From a checkpoint of a small transformer trained on Wikipedia: 3 heads of 64, MLP 576 SwiGLU.
MLP neurons of a small language model. Each row is named by its layer, matrix (gate and up: input weights) and neuron, and shows model dimensions 48-175. Each number is 500 + 25 x the weight over its row's rms, rounded and kept within 0 to 999. Numbers have three digits each. A neuron's up and down rows have the sign that makes its largest values positive.
Before each neuron's rows, "fires on" lists the tokens most often at its 100 highest values on Wikipedia text that the model never trained on.

fires on: " pl", " ob", " commun", " ra", " pol"
L2.gate321:495519472533503511478516514485460506534503502479531523452477523501536481497464487511556462466488516528454481471506511460508516544482539490464532508479476469455508488506459567534495493527551467501465523495486496481477520487487529515503492445484489514538521495536493509474507511480519515520517573488463500493507517558489518514485538496476463546524500520519493486486489503509495482473478
L2.up321:507491505490509537568512511527494517479484471493527513475522501516523442498477493520534472512471483523490455558530512464525496531530479490530478487493482502520531469496460464452459474481516555502502511521488503499480522490520474541528535448514502487512520536494506526464522511544478501506452520480485506539519472501487464490494524474513532491487505470509458463490480513492517512499486

fires on: " life", " Atl", " television", " business", " school", "vironment"
L2.gate205:502457471472520481476490466496476472502508487484496497474492495478509511502508507525485480498494488519482456513521539509518465487487489490507503476551541512505525498489462500492473489506515487495455500485504502515506524503507539511508527493493532545546518488535546481526487549479484579525477526525500473487481492490523498542496498494489459554532479502489495482548549501530481486515510
L2.up205:515492469446530472528516474514546536468503514471512470539527505512479482466464464512540478506462496500514524491519551490517485481567502545508505437497540522542526497498495500535511479507513462536516537535510479479479506466513502506495498513456481513553502490488492486522489464499510497476505511512492506451526503478487494494526519461508502538500519493468528493500482490505490492493510

fires on: " February", " September", " March", " November", " January", " August"
L3.gate389:480492529513538506504474527525504488518539515552523520529494487471536527488536475515507496503471498528517493471494492508546478472519452518494487471492479465508489516515492486532510478483458495486500475531502509499516513529471490470533496510566510502467473488456503513488536524533514498514540482476439493474504500505485486521477496499516513517496502477501457490481482519499535483473504
L3.up389:470508498521523501494512496486489534497483470534496492522491484500488475464478532495509516506526531464546535490515491455505486502511545463526480514450525475531464523539473464509503472477483523482499471533515535475489443536498494506457462517491484501496511485477449523507489505452543517483531497451535482517478507539494509472504465466519477516480478518496473536480474513488546518515443

fires on: " On", " med", " under", " Atl", " over"
L2.gate86:499498494497509525509526512515487501466518516500563519503503478519512532505519485523502451491501469545547546479506482516514498530491532482520513465534458488488485471458495469502497525541472518509538421466525521500473504461525521521525526479489531498517487476525499502483500497513485471518513493512510519496567485501515526480508493464517548516462532478516467552550489498501495497455507
L2.up86:491481542494504530516462490509572490467510532496505488508514497489550484496537510508477484502489502469517529449488494452534481506483520491509483517489498530469472527488505491504550489516497522528504503508479483502486492503571505459492549481496538496473460489581504505494521506514474479505472525494500450530516499479479502457518468469498519503528489514529509490548470521512501474462516

fires on: " Total", " part", " stand", " ind", " mult"
L2.gate156:483457492470451523476509508514504465529492542498491490491515486518511524513507508504484538510540456517469519469483458489519524482519534494519522474501515545490521467470534505519536493482536530492507498504467487474476521533509491478486553465508520547522491552471455505489502509477492466479477491502509519495524572487501496528516453486495460515492465451495497489508490520502501513458454
L2.up156:526525506455479513503492536441473537502532501479510480503481528502526496488520507510491501513548505491472455464548504479527505510518516492508501489513460479510503518548528477530493517540529496505507508492479506495505456473433577516486507496496495480484497521487478493470494506503502505512509492481476466520496516520495530542486473498520515543488458521523479511528486456491505482510533

fires on: " York", "os", "on", "epend", "r", "ra"
L3.gate494:507509518487466492479527438449522501491525505534515515514535463468548501456493477510461524501488488511511511491463529520487498444443478485482521525491520468520510475489478504502530555504517490519496517513494465495487480512512510497489507451488498514456465481504543503489493492488499482492478547518503496507482498519486465491531478517457499532532525527487488517532494529477527495494532
L3.up494:463477470545520512462491524448489503519506506478513487486505516514519517478504492548486521528529512487505495470528477499495484502509494464476470476451536468528469508487550501544519495505496519507555510513511517503512513500502549515503527447497449503495466527510506487530458508431515509539518518481520497471519488454509495507506447479483523504494506455524545521535487496498446541502545

fires on: " h", " sw", " sk", " div", " tr"
L2.gate451:509504456510482553475480509485472494518550491538505501524508477509517482544520514501484483515509476560504484545473523495509490503489482521500515487514511493467487506506521535545500438546504489524498478526473509484486471515494448464527444471482483480458503509477484535476467464572497517544535484524505468472491481476499483510523527512505512526490492485471543499469481473511474453462515
L2.up451:511515497509523549508497523506521530523517498497478460491490503552497489470567524506483529488471520553519512502464492478507490510506530519497514443492498490483504501469491506501523533477499529495512494497466473503492481506466546493482535545479559476542515507544495559480539541510520539528440503501553516480500514497498493510517500515477475529515477497460509481475523443509499483492494

fires on: " ar", " dis", " Bre", " Di", " Fran", " F"
L2.gate559:464482512488498438516510540477516537548506475482501507526488492514503504465478455521550546509486504473546482504475486496491506495478502523498458508513449482518537506502490518463494483484516483481538482468495524476525538471462461478457506504477505495512493550501515468500452513525498512496509497495505485507454503504509503528545533493525481500529528546510500489502549521476545498499510
L2.up559:527498479516511502497520499485506490529535475464505516474542460515547515425494448494551491497503472505491522507485512543493503506519489499508497484540528522497503469496469491496488535493508505527535501500512538510467508503498485473531476484487486473506523521457490520489544493482510506481445456477513506467514491489503510535499532505485480502551509460538458498518461519500466470529494

fires on: "History", " support", " control", " member", " power", " tour"
L3.gate439:481484515486493475500557477466518493467465496552506507505474514468535525500536514548506498523513476531470494552469507510467457534485518508485492469515547501523510499516503487511528531509471515498506551515496495493509502547505463512445510477507494511532509476507516481510441487479511477484536478510512496544511519495535513490505439549492502499489485490518547483495552488480492510503449
L3.up439:519509497490499442536515508511481490515488479521540471493519548511475518497552495505474436507548492510527503492509476520515447489503479521481521515485499509525454537458536523538498500519534485470525491468524469501485566490505528467492454466462458446498489476524522520483518479487494495489525493467546499495516488518526564501523536506471492492507491479485498471525459496522511548499486